Weights of a small GPT-style language model, trained from scratch on English Wikipedia: MLP 448 SwiGLU, 6.18M parameters.
MLP neurons of a small language model. Each row is named by its layer, matrix (gate and up: input weights) and neuron, and shows model dimensions 48-175. Each number is 500 + 50 x the weight over its row's rms, rounded and kept within 0 to 999. Numbers have three digits each. A neuron's up and down rows have the sign that makes its largest values positive.
Before each neuron's rows, "fires in" lists the words (lower case) most often at its 100 highest values on Wikipedia text that the model never trained on. A number after a token or word is its count.

fires in: "george" 14, "william" 14, "edward" 8, "paul" 7, "williams" 7, "michael" 6
L5.gate244:503463529566489466538484524509473471505586506449485433451464488530491530502514510485419468405510457622415580431525507488562520382490490468436406527475462463507481436586512539451535507457459547509613585476468409478453476474551515503487560432458475478523562506516562544489511492540552443532560570457479484494469526431487423567432460554533505492487478555471518524523491536510512422524479
L5.up244:483503525474443449482559529387479547419545426487483444566528523458500463504494472494469601454511460469458509567483554500544554439430490439531527510490462496449540547418475564456510553410402451425512574447586509505476425527575370412498499649534505506491478489516427450553583500511497486489567509509527524484469466557515517565506490434575584640446527566508519590492456579497479473498474

fires in: "party" 41, "a" 19, "early" 16, "of" 6, "part" 4, "president" 4
L2.gate50:530469474506527504516608550562532511499486476556419544582520497540492551467552422522519558553513493539500572494487438513472539538482483531541561504467524495472418503499571508539529514429493553470508527517585519536487550562563532474498499504492512486473486525497480513543470421502473421532581516551445508615466574579441572464563535386507533481492482476598446462545462613452594510553453
L2.up50:521501559550494512437442425551491475515430453577539464479455467507498484435549536505479583474476515563495515487571535562476447455512523452530468471464574465455499514451538640482403583533477498463469606560463519449403507499518491513483582437530536526587509544467449546537499489475524567498579565504451513484475499510533524516583421529523556566603507583483530594519406522456461582402466

fires in: "university" 31, "introduced" 10, "police" 7, "producer" 7, "produced" 6, "entirely" 4
L2.gate177:536535403436576542509495498478457512545470523509459535563572476570427474485486549472536405536484440540612476551494461464481493457491504514511462579493495434542497509536407487487534516493535451563518495549620524415575526423523519484543458598476458457387506441449551625472493453481560444407437479544521513510569518346469564525445543524476556439497479519523529428525501617481533501600543
L2.up177:487507411499506457403560451376413537427491442437476518461449438545484582539470390537589429459417467445547476523452477486500484511613514484540427520466508427461447444545536466504535493466554529472500529525508530471551562509522496473507572447508462445459573446546557490548493597511462520452449578565509578457531514377479524531457571525566409472523478535447498582528596439519549558502523

fires in: "early" 22, "middle" 10, "however" 10, "known" 7, "king" 6, "kingdom" 6
L5.gate219:522493513472402542480538496502522469444488481523537498448428528574442497440353476501469567477471472509498586521464577529542463493527534549455441553504573455507471441553494571451519517532504501371502525514537447510410449573452547435455631530540433554515498541445443477418537476423508557529591556463522585463505562493484615638481497508468456426481424446552468522502518439498423462491487
L5.up219:588480530489556577535506405414477558482538510488453498477487489581510536416373441524459512504603449493509612461445534481419577527535454559481422465527571435513569531614551530536468496431558477517504450488494546515447495486413411425507500427565531499459571556509485523532497502564519514519480403485529467537584568478556461597533476415461526534451505483488525443536425571491452496434547

fires in: "of" 54, "the" 28, "version" 4
L2.gate443:439481545557490517459498487536483589627493517486520412529465504558464611470493441353471468436496518481479527495444507469483478543582510510509591460504480499589523583439545436454476532421460595571566509521515399585505481504471540516465553463488568551436493463491486401494462494401480511507434454488466396488525512513559494469534501524573525502485523458550501413554570496491515575482447
L2.up443:543502503461444542447524470470505514487555392472490543511398530526560518417539434488585491518536478434507424483556475588447445489511409601427491503500424504527433448431444466565529525586480570530471525624488486546509435516506407593492514480550455561452537497546483501488507624425487442513509517393538542549519463489412466502565528478490503537483517416405533512497523450460560468546453

fires in: "date" 14, "received" 14, "state" 12, "rate" 8, "city" 5, "place" 5
L2.gate335:465490572535503553459569445486407414443536482449509566448474497504589529460426457507524488496566521590503449581595448477456467502510587451422514447440489477580540497456538399531464502482466500506592540512414451474451358516512519465462487529502539455516504580425535434551458425453531501611554435467522548512531499547472505513443543499502574504475558509466465463463567495532551430435527
L2.up335:490415495497538495634530512596464418524545585492575649494544550523546486459489568523450409421503434532438472538484492521465496436528520421448566470483508544554522496525499509459493541478511456489519540498445378441520471487504573477486485492520422387479506502492535455540437455475578460509517468462544575534501423548458598583546569470495497507489471518535499490540472560567498485478487

fires in: "at" 77, "attempt" 5
L2.gate96:432533517446422478535564580555527486422505454527461526375516488460524486555443545577563457557481554474551497454453506478577611527531491488577462470569360527501537512545461562512550526477539487546570491502528553431479518565499511462478466493578558504513508471456486550420478551481481544585503498452496534456447557428536419476525519530540508525519557476441533517507562533543539556489484
L2.up96:498577536541581497484483477435531503492532542453478493558490447417431411505577482367512584550430376515547531584459476586500413505506431574464527519405604472514498451465534392493447530497489466543558570535471464505564448406449503474558557490496509538466543517532595382465528538513527483427479383564459520505486426492493470474516552482475453463581483503495473546510478513496449514444509

fires in: "they" 20, "not" 18, "t" 13, "it" 13, "credit" 5
L7.gate426:512487435564525423559516600577496546506524452513548447427500557627540437530419421449525493468448442533507477501473535466535477587520561471503497478525468546443454526587443443410532533520464503480543547545479517465484453487500519488456476486439457542407392501409514472496490445579474499560509437537549572496522548474498503472513577464594456530451499473497526500443510501525464581506482
L7.up426:482506572446463422449536574508565553505485455528502527552405564488458449550582412525481476478505446484425412445521525528547497538582474545448454520506536555494477529467486515582526561576520583540509399588499520598555582462472472434473509549571544498524502523525489497489516624553449496480533451581490393467432511473574416494501466522446449528486517449491516495420476539563435473466572

fires in: "of" 78
L6.gate404:510431559535443467462432564547563577506493505477509547498570518510486545511486538561497532445543541577406458472469472510462451528558579491553454451532463381544470469521486493538470445488544519592504520507516411450565595572560576466481543495500601378522448471457506476490443482428535481608495511457464457456469544512526409431545526523424472446487543531563589557597532572402489559507527
L6.up404:562510413425529584534476483476482481517529468424540542466452524458557533380499423499520570508510520465443417587552562495506379534504416474482477498518513566444457451420528471383421435476508556427429527551596488510432529555452409578495455477465536513478438497547538540444497477547564476456469544466504464468452497462586400506539550490550517466530516390465534471539441549490380543555497

fires in: "years" 27, "year" 25, "vice" 10, "days" 7, "day" 6, "month" 5
L2.gate210:513423564459444535570467474418495495494572501342504450469519429495528525430486410493488500467493462513483459437501580430469507533554454433467429477497452532541468535540505501396574535476504448536493503430564612531546464473537452485496473410462506510499525594548525485601597421523521500506484423598505623527551483473480527537499498549479412504511545469522566484463510474606540439468481
L2.up210:433443392541493522567520472491409484449574423453528558499488478441528511592521472519486491469428428484532609406525531468506519555585486453464435481541414544498567542575518490479509518499504470449545451489510460482545461478551511496546464409453465496453550493563515551590524413550511480445449511405527541464470446563442541482523510486496431456498509559473543465510415480495512533591491

fires in: "became" 23, "as" 23, "been" 16, "considered" 6, "remained" 5, "romanian" 4
L5.gate375:531474525487465521498472454435461519474533484492434562557444556568444560574371472516323515556592470594516470458503497542487513422500496569625556443568469418537430570519433501555539452542567477507569551424538405547403508469501501549470460531572444431445599504505488443459546541408488476466559510505511522474459511533476507547456516399584520520526467487529448585450543519417513496559482
L5.up375:421548411407486583543472510500534480625528530533512408504495504550472484563471454530413522488440515549490499553436479446485486479496498502534561488507408550502562531552535545592499466492421468495487489435483428538523528557439515498490498564379476455512473479478465508461470467550487559527631456550485372486513435484507428530478526463610613502540574537442496544623491528439412503500481

fires in: "party" 36, "county" 11, "country" 5
L6.gate263:553549527542518553546591507428498462481628558495485562571427457533412507502482468526535495564424523482436558551450596479630411476440491527452487516501501453556512496433500540606580531410488481488452448469457482528523478567440497397487501463456403404513555523511463507490442484493513558457510485575441470464546559514535474446514416393508398473547487455603514536497509508556525446561470
L6.up263:491432505480452500588468455483570536492453471448529626533569464557481527425496522426401543535463390524503500593508532428554492404504449472489474557525533473523501497417589501439442545520497483397499559390487536554419518483476519571493518526515543488588486493536535462422533463490471559494448510577587465500509491532467516584616551463530499531537461566509472477460524558441590466463522

fires in: "not" 26, "production" 11, "published" 8, "producer" 7, "produced" 7
L5.gate162:562522495532511532551459444533507457461514510478489496455478555541553477440478449508521542533455385526499482516480540539467459541487524541553557579524457443414625468479505547473439471476550513485464548474506464468487505438493530420537486574414478453440415510437532590522362550572570500517448516452605530542446579520545580600548565563507511574547518559559537506522552495534583420522602
L5.up162:559430512481495459552471515485446510492517533541581560438440538532506526453644567504478471463466528548578490453432511420510595478464478487535530466512403498501579625509516537431520497423527520426416566455517468483477607484450560498559481499477627508463474506479515499386434447454387458459447472561487523453462551560546510496476600518545438482536478543508516536509512517576581463469529

fires in: "at" 73, "attended" 6, "attempt" 4
L2.gate265:515515521476472535514406527526559527474470514456434552534445510440533509588438536522445473505402557498489496462431524507602519586473500486452591446491510486512524488458503535513445540541595454472540469432495513527523563525524462519481477427594566495515466529502540487540473423449463451589512390548433541490465467499505605487455518587517519429536465487490525419575505478435520512442532
L2.up265:498527416515469492463534509447528452544399544478535551465487409469431469491578562412552435497577478450482594550479567480533461490608497464551496473589502500483462503515474488527491526527429515498407441405433519450586493562496520558552477490385587527521462397511567471477507435567462443418585477536561475532590526488434495633539516525480512465558526539558558536503508475504466548476499

fires in: "m" 23, "football" 17, "million" 15, "mm" 9
L5.gate55:500516553491532477502415487483513435537471456402571508559480550491497505559557526556511452492473438402563435575504536539559478490570502458498501497566507593532487515559596478483550530531513536546462533455423546475443443501523406568396533504585567590472547562489415587540495428533541534540511562386445543406455521461531561472449465475491532530510493457548497497499539556406487429526509
L5.up55:455514447457533524413502448524466429431534537376547529591398550533507551412551445490493496507460566533542539495483406543478461457532560530547428594469459429552469518479503559576504484517485623469393588445438385563475568495505559446481453519500520486413555451498524512512484496545455506561467466522499510470500569525498493446468484474472413513555565462541506496538553545390551425426485

fires in: "can" 18, "year" 8, "canada" 8, "department" 8, "day" 6, "days" 5
L2.gate324:517505516517441472487479567542542541531494504489627577489453547470432556574414450465509506461508391477541564497538528412509487441473543603554473462574411529511558417412543429519466522445522474467450486528547528437430390524577479480473429460388555480555449489467477502507430425584580430481421523402493566501463488491452528522495417402594433469571459505506474460508478519493468571418489
L2.up324:534391557440515449572438508526486517531542508463490490531470541476505531548569476432483549469410482487514526458495488480592409565457421432463471454512527590533522536515488427534537532401503474467418565414510602497539460504535533478509455440462495431499457482475556488496443496439452619495434542475497509498491596447457536506499490505536562450576448573484431465476536641524590506473494

fires in: "for" 23, "or" 8, "just" 7, "trombone" 4, "original" 4, "royal" 4
L2.gate344:529530517494443562613541489574505430490436500422529426531431472480486502513429557520559589533442497576524446506501591475431492486569490564544420447553448488542484437437533459463462500517549426440506473532376504517430498481504363522478491520527506563549472402442545456501492426465511534439535498418611421408544555503540428549425513494612539552608527485463507522534389487497551504455565
L2.up344:497555499523378496579480480636428421426519491463492475465467471571506636467431535472532486499529452481541515493480529398465561437584432489475456505453424548503580486554550537562499525580483437460464449510519450442520510440488467448484468546508390565474548438556557473490433417554452530438521475502486426451517504517487449439567528547471495497504445373389462474500524494429508460454504

fires in: "to" 29, "and" 12, "t" 8, "took" 5, "then" 4, "be" 4
L7.gate173:546597526472553454550455500540464481457435453412484463466510403557480373536395526508480524488510422536441468472515536541533502524514494517488437329502455459375501530536442484564400580492512464480516523515403472511599453428433485467521490514549536506461423425554468523428482444419451556434448580574495467481460548571538518464460588520529494448485519545446451557468561620457461522575530
L7.up173:454473560569399490507425494499430490450523458504486545549467486557566582478517440529558449438494494404507471488524611476430525551488459496482395491518503529482496532462500557516538515503461437426479470461470518482483499517570461448559489547551509517497593475494503402487486480464399478600501502374509415454456447541455408532548528439490465576480576394391487492364525562485494473527525

fires in: "year" 30, "years" 27, "appearances" 6, "history" 6, "athletic" 4, "athletics" 4
L2.gate365:555435448501474471492432496519424422470483476504447433548542514473457573446441432435520541508541586495500457490449549527561514523429565438410468523486520524404520482523471553427579509511508479427426540450561476582473583496516517402513446505557521524581542463523550492536482403515444500499493495431459429481417503474494514554607518580430429441546455506558482465534536540557407427465513
L2.up365:471531482490483497520431504527499439562578475464525500522511499437558589546518457519556495424561570513623525475543551408535494455518462515531421542538436492516457498567544515405440513497553545456497486477543475488520564497510462371426484569421512538402551586527412498538507477395535452484501473537467581484465557550470497462487485493538454472497497493541515578538478397514465391436464

fires in: "his" 81, "her" 15
L2.gate6:428580448404545512490513454477519507426460414534503546461505464518460540508543431530492534418564433507477393514557594521516525528554548494582494526595480516499525414427475431495448462520428535503562443551463477414367548396439557599501555488536509493543455527582469486595443533452494530447543517511501560482532427498472507479531427455617485547452476460503570485539488481492469530531572
L2.up6:446558432538523522431457485513426523455445442511542517489496503513490450489475506531476580441527432496521541464585533499542449492497474497491492413533480473498459475451543442463412586449487516463530426493470432452418533444494477525506463512541564376494454521431498498541382475412513454411563553485452532459495483458489506547479445497533489426438547409458514498549449506513441496504497

fires in: "on" 25, "as" 19, "to" 14, "at" 13, "since" 7, "in" 6
L7.gate348:481494644441406514429485565459469468518527441510565527535516513553454517465406582417477450494539556500480501530484562441461464539461482481513490500519570487542499527495551463555545515449547436519530530538418536476518560479474503518433486614511530485535541515577515434429474607556493418491548527534551543420526478438506504456480463537537506418618502474471533470440386453461450523468576
L7.up348:537472495529438600479447511570563544552572435570556542537431428475497511448397518531518412619506491514542449438454460380550556458505518497470513520477602545502488501462498575519517474478452500573526515440520430415485607474415503497456508619480541487527528503561425419453494458569430552498467505453448545492471429437500548558475445481456544557491446556540430511564454493576482465409509

fires in: "or" 37, "and" 26, "than" 5, "origin" 5, "original" 4, "organized" 4
L6.gate365:550579539528512514536469539514500494617411463498417477552508525512485497455517526502545522475510463556512604584431482418516500510618522446445526489504517544479519420471495571463516483467506444504435490575607516604575513500468492546521563455449542543435549444400598523472473464453513512500574487427595561583522470555542499497471550477545465508466516516382470614577532510512502442401518
L6.up365:516496529522498438551511516565497462472451435438579497530608567432460498507546393488473439489560535498471586453392439563465538496508527551492509557485583507401585534478543495438530513433480470508488478472556492491461576557376479523499525486475458515427519527528459570478418456577356570538517549466501482450527452608467512485511533538507506486598493567477563554481447438539514540558513

fires in: "these" 31, "season" 10, "live" 5, "several" 4, "sea" 4
L2.gate353:540495471580515470500526547491509491436427509430495518488417590488573489584502446513525506487474520521550441551444516576419555427472476542504570549468460550516640472493497543521499449600459467434501535450458523496541400499550408478427518495493524482451445499514529522501488489507560445485572454488551514541474469457402606563464423441532581394532484453545505505430426519472544512440448
L2.up353:552530466550564441529546481606509445515403645464489565528499426615535498475515514550449484403550537503562507503426519453498580581502444499473463466531564542555425487537585600535484534520445498489512520469511479518514506573617476496477509511468469450507420442472547501425543529563490408544525465490554515510476500522439559470512520507536600499460594505403356503408526452503494500413472

fires in: "or" 58, "original" 7, "origin" 7, "originally" 5, "organized" 5, "organization" 4
L2.gate405:504450454380537465600528457450493498455458427496422517399457536517522500508586450580493474448585579582533527567515426465513471580538500572522407505491507550458556511486459508478509412492597614467537471438500497445518426508449477565490637427556405514418551511513461495417544428530549443509562500538450434500458519530494454467484477489437515500555461456457506521530549485490550443498502
L2.up405:431596539520433558509566522521517495535447517497476482474471594545556503535423447556467507465494476505484454545407576503447511554505473528491563539469500493547618565516541492479511465562531510545606539493436517431478568524506505437496453467404436505446570534443527486492398518561566475547492500438525451562533532531466534375513557467486492508490510496532465463441538485531525600542504

fires in: "season" 40, "seasons" 9, "seven" 8, "selected" 5, "several" 5, "seen" 4
L5.gate127:495512531577552495480501461585526493477523526546552532552517511515512422522514484465464521406495604511460438493387476469486591564487520485508443570501510548522556512468581491545519520524461495497549404485542540492469439509552550425520479491539526506512506489573539583542484512520571483469469447551474510507504498463411579458490370499518436523504512471470539501519499507412536629405458
L5.up127:471485528532548561446529547460532474458430404439529567531389540563477540491550554534447525515432530569497443364464530486518466531503508439458461533523508520598576443509555487511544467481531430424479482561553522465413547506567511521539527491462501586514520582424598508452582600493561476516520515476486474451466367504473537551432416528520412508534529444462533457497441579479547506531476

fires in: "as" 25, "of" 17, "on" 14, "lady" 4, "by" 4
L5.gate189:467547393603489416468538477568558571452513561578484541545542551475501562581400450493485534563540518553436489443535529610475478516533533582501507556513538486527560459491522535500561493498534469521546422525424466471516467378480587556544539523586570570565547452496498444535507423461556491570534467440476460482510474466503481540512546452516465479509467522571539539566439464422547567531469
L5.up189:524446474564435447485501423616525541519564432551464409439541452479502577537459416403432473479564654543482471560515526565477491485453486462544485562561534519511477468543512464485560523540526463517511530470432456501472497480380538594455448458463457520537451477405521514496454400465519447484611511514446509523533592554540451504545459481541505470452466557513568511490533532532497518538479

fires in: "became" 23, "of" 13, "as" 10, "to" 6, "certain" 5, "become" 4
L7.gate337:481530539487493548556484435458501595633480499573405503618474526461552559442528550570522478512476522548523575486445487565497467414451548524468400512479502588508543497538367480513533498563551437456563444440482415444536430475428521459558540485477492576504511506488519516563583516428550461495534519511470567568525525512536499554388511512641548475530467522498431563528530412573497586511497
L7.up337:482480529509469512545517445480424472399602481423413480414488507478552522506433465484555546520475420476508489478510467470409531510573529431568517482531511480408523602562443470524477505481540449404445449457502539540476536467435550451476538532463521601452478447503518463526445548614455469463534446566557442533630578446494437500532562508458508502451460528475483542476461577414480580437563

fires in: "the" 33, "won" 19, "received" 9, "debut" 6, "champion" 4
L2.gate293:553547507479410479492470500470503468476546500544445435586452520461466575542504529483521503573560526438479526524566489441468594430484506480508510400528411498435374561389571516523561573504538529500497500493510432429479433606483532542529487503468495490564459477560488551510489537489536505508607548494443470550603505509478455421548501550511526528521432470510555502551577482558522609485595
L2.up293:510452594568555533447443549409492473471492586512441562549499515384488485534605552497573480521442552420501435496550493539496559461494517531589515491429449488473512573531393491504549560575527489418553517498424566480449468446507554476554553571426502549492438434579558552538493484432593525459513461530405516512466532503453549542494519438513516493555564433507532473465511516466531483496599

fires in: "john" 20, "played" 17, "player" 12, "players" 11, "play" 9, "johnson" 8
L2.gate158:467522502515537491424442511393429603539504531536541453504458528530477547441495555560438499508447547542541463437562446510521500489646575469523525530460523430571459566532422525509503499509511411536420519345489458477499605477501522444615451513486503503503489472436522466477416480517550502477550528529426455514447515516548556500434548490466520489525529557483379567518535472424529495431562
L2.up158:550493502555541512443522502499398579431497548383479485427507544535526475399542461558575461507483496532468462415659454487560456509450504484635480455490560428524558528520353541556535483499466395545464466448619534564457556438415382452507508447516496494499460438432420505524421510454469437421519500490411504540452505457484549527510468421399558486483445565479502473549434420503506457597562

fires in: "as" 51, "when" 26
L2.gate267:525532518553481453491539569468455512431546555477507498554470617436529515449411462499424477470536490481475552571519498538469583486532436424570484477497527482531567454502495536570490431518515462451590495543547476518567457498454530506518445560494484427498490545463597517465417428532483463502543456439542480434492441510487467456445497440509337501456468414525542517514548553478555565459563
L2.up267:383498523482544458523529547499475501453509622523379488465546525491481462519448414552492501467434497520483605479473534453495520586492488395527518529572450470583566501546508468548533489477534500457535464495500408493474495544413484512519456497459457489452486547498484507396420468489531493520600493414503478500433510526465452554463486506469373410513482454438572553640500432390598557480408

fires in: "it" 65
L7.gate309:526441495511550557549547572553392468403396499536490512421459501507553482477576396508424493478484462458581387537546559575516549504471526540445485476506476492479522521499409526458582535512501461470563526507546578528514569478509479415491540510483499446529526457444421426480493517590562485416516445539525509593530393472477503461425589480553467588497545506593508513471469461499511432468437
L7.up309:486550534493426446540544539495490543487535460428428488416553451511534445382595495556549581474504429505451492472536456545543582517416528447527492512529544516462533435490517581547492591569449553504487405399505520462412440450494552512514508444460492483572459398507471453514516517452569511404521503494487521476475445494462607574498466388454402541487535442464622532481397484442477472454476

fires in: "the" 89
L2.gate124:517539394534467548461511498393568491391546564516521519462500545439523543499479568602577503457454513502555528434489512511447456488562548494434472395606480451524441359499520590549544494552583553551537546525532393502432489571520431622455490443484508531499471538457474447508538510502510536582502567542490490477488486514537434458545461444438498411543586543442460550595483573552538535567493
L2.up124:513573509547537483396586499436503376514501550464451585462594613406491443568467609545514491465496545572557478452454527540471456484583503479349486455498502500550468492411465490531493538558407496469516462399519425533405518501519508453489502486486573447409443487476497433514531458517500451492550550533442472445496485547487429496577466450459466494486473529509538502509544568473596587585502

fires in: "and" 48, "until" 21, "felt" 4, "however" 4
L6.gate6:469515592462482525562492432518508453463448535532513570597417575627555575523391492460495520477451525519595443510536370543559446404503464431514587540508506492471479466524438586553465475558455473529531562491470477547449508461388499521385463511459453536554524515540481460428456429554391548556487407561506405590571469399424518513469401384421519491436511545435459497466467532509528514504467
L6.up6:504496554504566504508472451479453609502451443484498493512516486533489540447553507472517514443495489530619551485493492535502558454486517533574567404458465462478489476498450558379525583530569524427447497460476457512547445456428436569534442497406543504514451526428466534467564414487538493455460437528577571484520580536509550548523456476549471423449573382430519487624594517538442483445464

fires in: "the" 19, "subsequently" 9, "for" 8, "report" 6, "this" 5, "certified" 5
L5.gate325:521559449489449467489524510499504399543601453452501503492442486552436498565419466439537398516510514518583521430458531546540552518496544542504450462474448441500441525517470537514575516463456535520472589546400522508518472463498554577532422517549501589417437371473431569516508515429547500435487530496457405505562490500507526489555389472575473432411559438510520476468438470435485495539493
L5.up325:456505517485514519518517442504467598440501488514469528458529391475494508528453542472549490459558437535491481515466476482462490414462458406510474481484567483538510430482438544592519571549502459484443490523527591447589470502588464456559529539555495497563441558582450412489555592501472542635523580542586469535484442522504480540553525472459474401597438445479498527544501510501531532405509

fires in: "as" 51, "became" 9, "assistant" 5, "education" 5
L6.gate315:483457555464418526600463508482480426439452623466488527509544491525448486579438490542473590455519461458510543502576480472476490497440460537483449478548588471493456492485478466383513469382412404552488499477495514448431605424606439463515520625499452517582449473464466495513438480443509559552488521543636525459580504515556420496487497524615526478477436615491536473643439485506548535491518
L6.up315:480479563498459532471458416617489460493450566498413580501518626525492606433475502474422485521554425498468479509453491478392481489435478461536536568558593435592435522489543561504494505519522501503504503427545465484532546409538501416527470561405443488511443569545461484602536441540539599516540473510564433396502522511543490470486488520544523580511521447532491454509492468462522567524549

fires in: "with" 62, "of" 10, "without" 8, "addition" 5
L7.gate112:546567457534418469552507487526507499549575451443425477619529514497509552430481487531567515462562465496490513499481487520473488454470501439519579438603532410438494505502427480506508498465583499492497526534516565455437459531396489537465549426549484546496460544515560488459509440557491480494566521445544482498534473437559496449481440616487424406404644513446494504542497553415433500551469
L7.up112:485465576600536479543479535427466586470571501447526465487523422522595439433452436533491522498553465493461547563476550457467422489620472464541541405514432524520397503518568530442504518544422472478488553500442532445505464475422466428578458517557552569506496564591512427599404426539476474472436451483532434471557578536473401502497528469486451477401554515546608518535495538479489510479452

fires in: "of" 42, "the" 13, "among" 4, "as" 4
L7.gate77:525549497489418519452501527425572605422600514519475527433460476521538487562466439437489402494483464502398464584479560507502390489491487514516479555527488499424517444463555571459562572577464570519499496524483599455503523430580398527512530483553560464466553524477401471495531418524497514489516486478401471472429528542545588488505515547419450481524523447549574505575493536474546479517448
L7.up77:540512464431469499467443498457628474536463502562516548410452466519476464360415471478471478479495484468469479501486463438485516424593458513541486567503570485563490533576418457449498503500537535506478521515498450562578451506507494533494453497418601514522435532471476491516522514479484495482542418444543513425495427514478462560532542573514461539415595428491548535401482558535418598522463

fires in: "including" 27, "included" 14, "used" 12, "include" 9, "use" 8
L2.gate60:489481496577441539539495500595540480483569454455465476574568477456571576485563508476518461495439408535619583492573452478382496546514575528421419551518538386459454502530492524561473409488464477405492499537488474441454381579500439521478540518480521545578473596553581534533504507518543538478506462543488489493399484503492453356561513488505557587514591530467513567489536533470571484639580
L2.up60:554553479558557543590537503522471437551525511417518512464447439578531549479516525513546519451429481474505599607484442520487508485506540469410471528500628424523599601524503550512578416534489490460510421458485523506404511531456504422531511550477608427560472526521552435445488482509548497473514446497518515475438497494546464448494481507476454509419584534505480511490562458511536511610554

fires in: "was" 14, "known" 11, "first" 11, "kingdom" 7, "were" 7, "key" 5
L7.gate246:422479534563417374551514486484546562544470547526390503529465467488516505504488490574489518538454500501467472412499540455508513459463532453571405449525506523475505358557540374495467527514469532542466468540405451583603468483421548480450396519474526512454558432567527495534494539490476539466501585514456458546535459563559458503519530418639426465501570528476417512503516439486503556515542
L7.up246:470539549522485553428568496496555425491445501467457401558475498469551519440448420552521561495580552549582426508512495455408578512472548479515516469557441477529501485490505532535501526474521507508532634476561467515522542465535511425498532490466505503536424426506612470501512449470507340507459526516559458489450568557384493558540511494560517426467524567433540553505483465458466528496470

fires in: "history" 17, "local" 13, "located" 10, "location" 7, "historical" 6
L5.gate98:448518563535511397517482497483527476473508515486517419491424460525527524549463471514494536563495373432496529499446532533519533550481525497482488397468527514489514627501562617534398518561521465513569445477491453444493615482537535523653475528471536557600507585466508587422467624451450523447464516507511452349521476488523527512460482525415444485511520459558440422466594532548539485471446
L5.up98:553535457508539396485376582458530514486510464437530500448558523534490495486504526437571585469443446489455529422590513499550485427498484440504516526493414519584607534470549407517454493517494501482478532494453401538474452511464404473458495482500455491487471473541448517502496545502601525504503530483455496536463516430426468527558509559452502467481552463533559524517399480547499477387468

fires in: "of" 34, "without" 12, "roughly" 4
L7.gate149:458460537542522542596550467502510427514467563497535455429461606418566410498533501392522536486544520506444490521494452576456412496599529432512549565472551483519552557551498524544500431500487533529428495423595581636536515543469497468463486466468531500452532403495478476509510517522444506547526602523509469487519556514535513533571476581546493492510565442517391490563569514511513527517512
L7.up149:494471476420529550444507518607510614511513512497453477513523488512528491573479509542503503494567431456588501529537508513453434570508572536501508495479366489428495530574464546506498562453497487554557462490425439508460558441569567505433523525472498458480423475510525469414522477520514474486522474516591446424561523589412443490463507424507465493524565431431469507551453474514561556458455

fires in: "party" 46, "republic" 6, "part" 5, "demographics" 4
L5.gate88:443413495413500508510566567565554525465459497539533474520466496460506505540478564469460473480527505493532540497464473442521534512426403559538477481483568369489418522504590519508572578477535486512586478514549512412511451543494472525502570484516475496488451489421588607388440471488582640528449538526395453471466469437534476460541525497516481534416486473558544419542498544454515484559533
L5.up88:443566502550512449479447563593516514557576497467515515475357539571448483569561505510411534529468411407436540487449520472520492512417535450508477522580548485467467633516480493568482527501526528554564417483493493402536581562463565479588461505529544559405498459539433521446527596555468465447414576540415526480419606498519460483496550507542556490444355558494504575435577517492510455505481

fires in: "these" 27, "two" 24, "three" 15, "those" 9, "four" 5
L7.gate198:532504529495417554552452493545471438425416418494552509511427482458578415410470537520527526464468492445495544490507531460548512514503502543533466455485541486508492434525455515526559549551416474567532520468506541516558376581500525478474464488454507526491458488548487469442530478538510482511379507477413493449571476494432533566447462519407515523507575403483490465444503484400521544476501
L7.up198:621480571473426488621532486510424504489542516506542433547556460591539496530614380550553420433493516434528488449519530417549448493517438408441495457494491518542494535477526455452527537440507431477484502512369484474496514506458517531421481417418514511519572420410537597597525545441455485506428473457384578486452508521464552540452472547435566530478487395479508495469464543502545581481492

fires in: "first" 21, "final" 9, "under" 5, "rest" 5, "red" 5, "fourth" 5
L7.gate351:496502496588524517514559442614517532521520542485427427591444584534523492502514465563487485502549498429563524431638490502534616463554547381502551504512426512569501419533491465547416430524466603494428474439530539513437452482559514536522495466572528369547546368478522489513506530467474547535464490498518503539524555484493567459500586460476485456439505575568553545537512535475513492443480
L7.up351:464427559445547422513548472490465539520492573519519531427493448511469500534477471490524522522526574613456476521635465521479549517518454438437450452513479620431505487492440496459401443470510467530535492481479447618462467406572550462502570443425589546563470545590496510533435412439481569486499514546543508530537592489533560482455532405466489384464567479431531495514477479475479507510476

fires in: "four" 16, "the" 12, "fourth" 11, "in" 8, "three" 8, "birth" 7
L2.gate279:458541564456532436399479565528500540494489460503504552489583426497430510500474519521441468486502566465532502471439589434573434493484535524567445548568495508537532470442539477598532463472576429512447504488509380431573417502473521521444391503489571566447559396617484497543513614468528447529473439513548504479516471574440480458510447550502490407508567505562498439530428504511496506509440
L2.up279:469479540558392506419570482455455563492610444462520429495536486470489495432505516542522465522553477516480558412509559482555451496487470544491508549550539585424563492576484543525534570574505582541512572525520465472487552498446532584520430426487480497487545539470419544483584408399496465576461448416407584539476529557496539485568439513584507519578533443517558425575523537536578554488462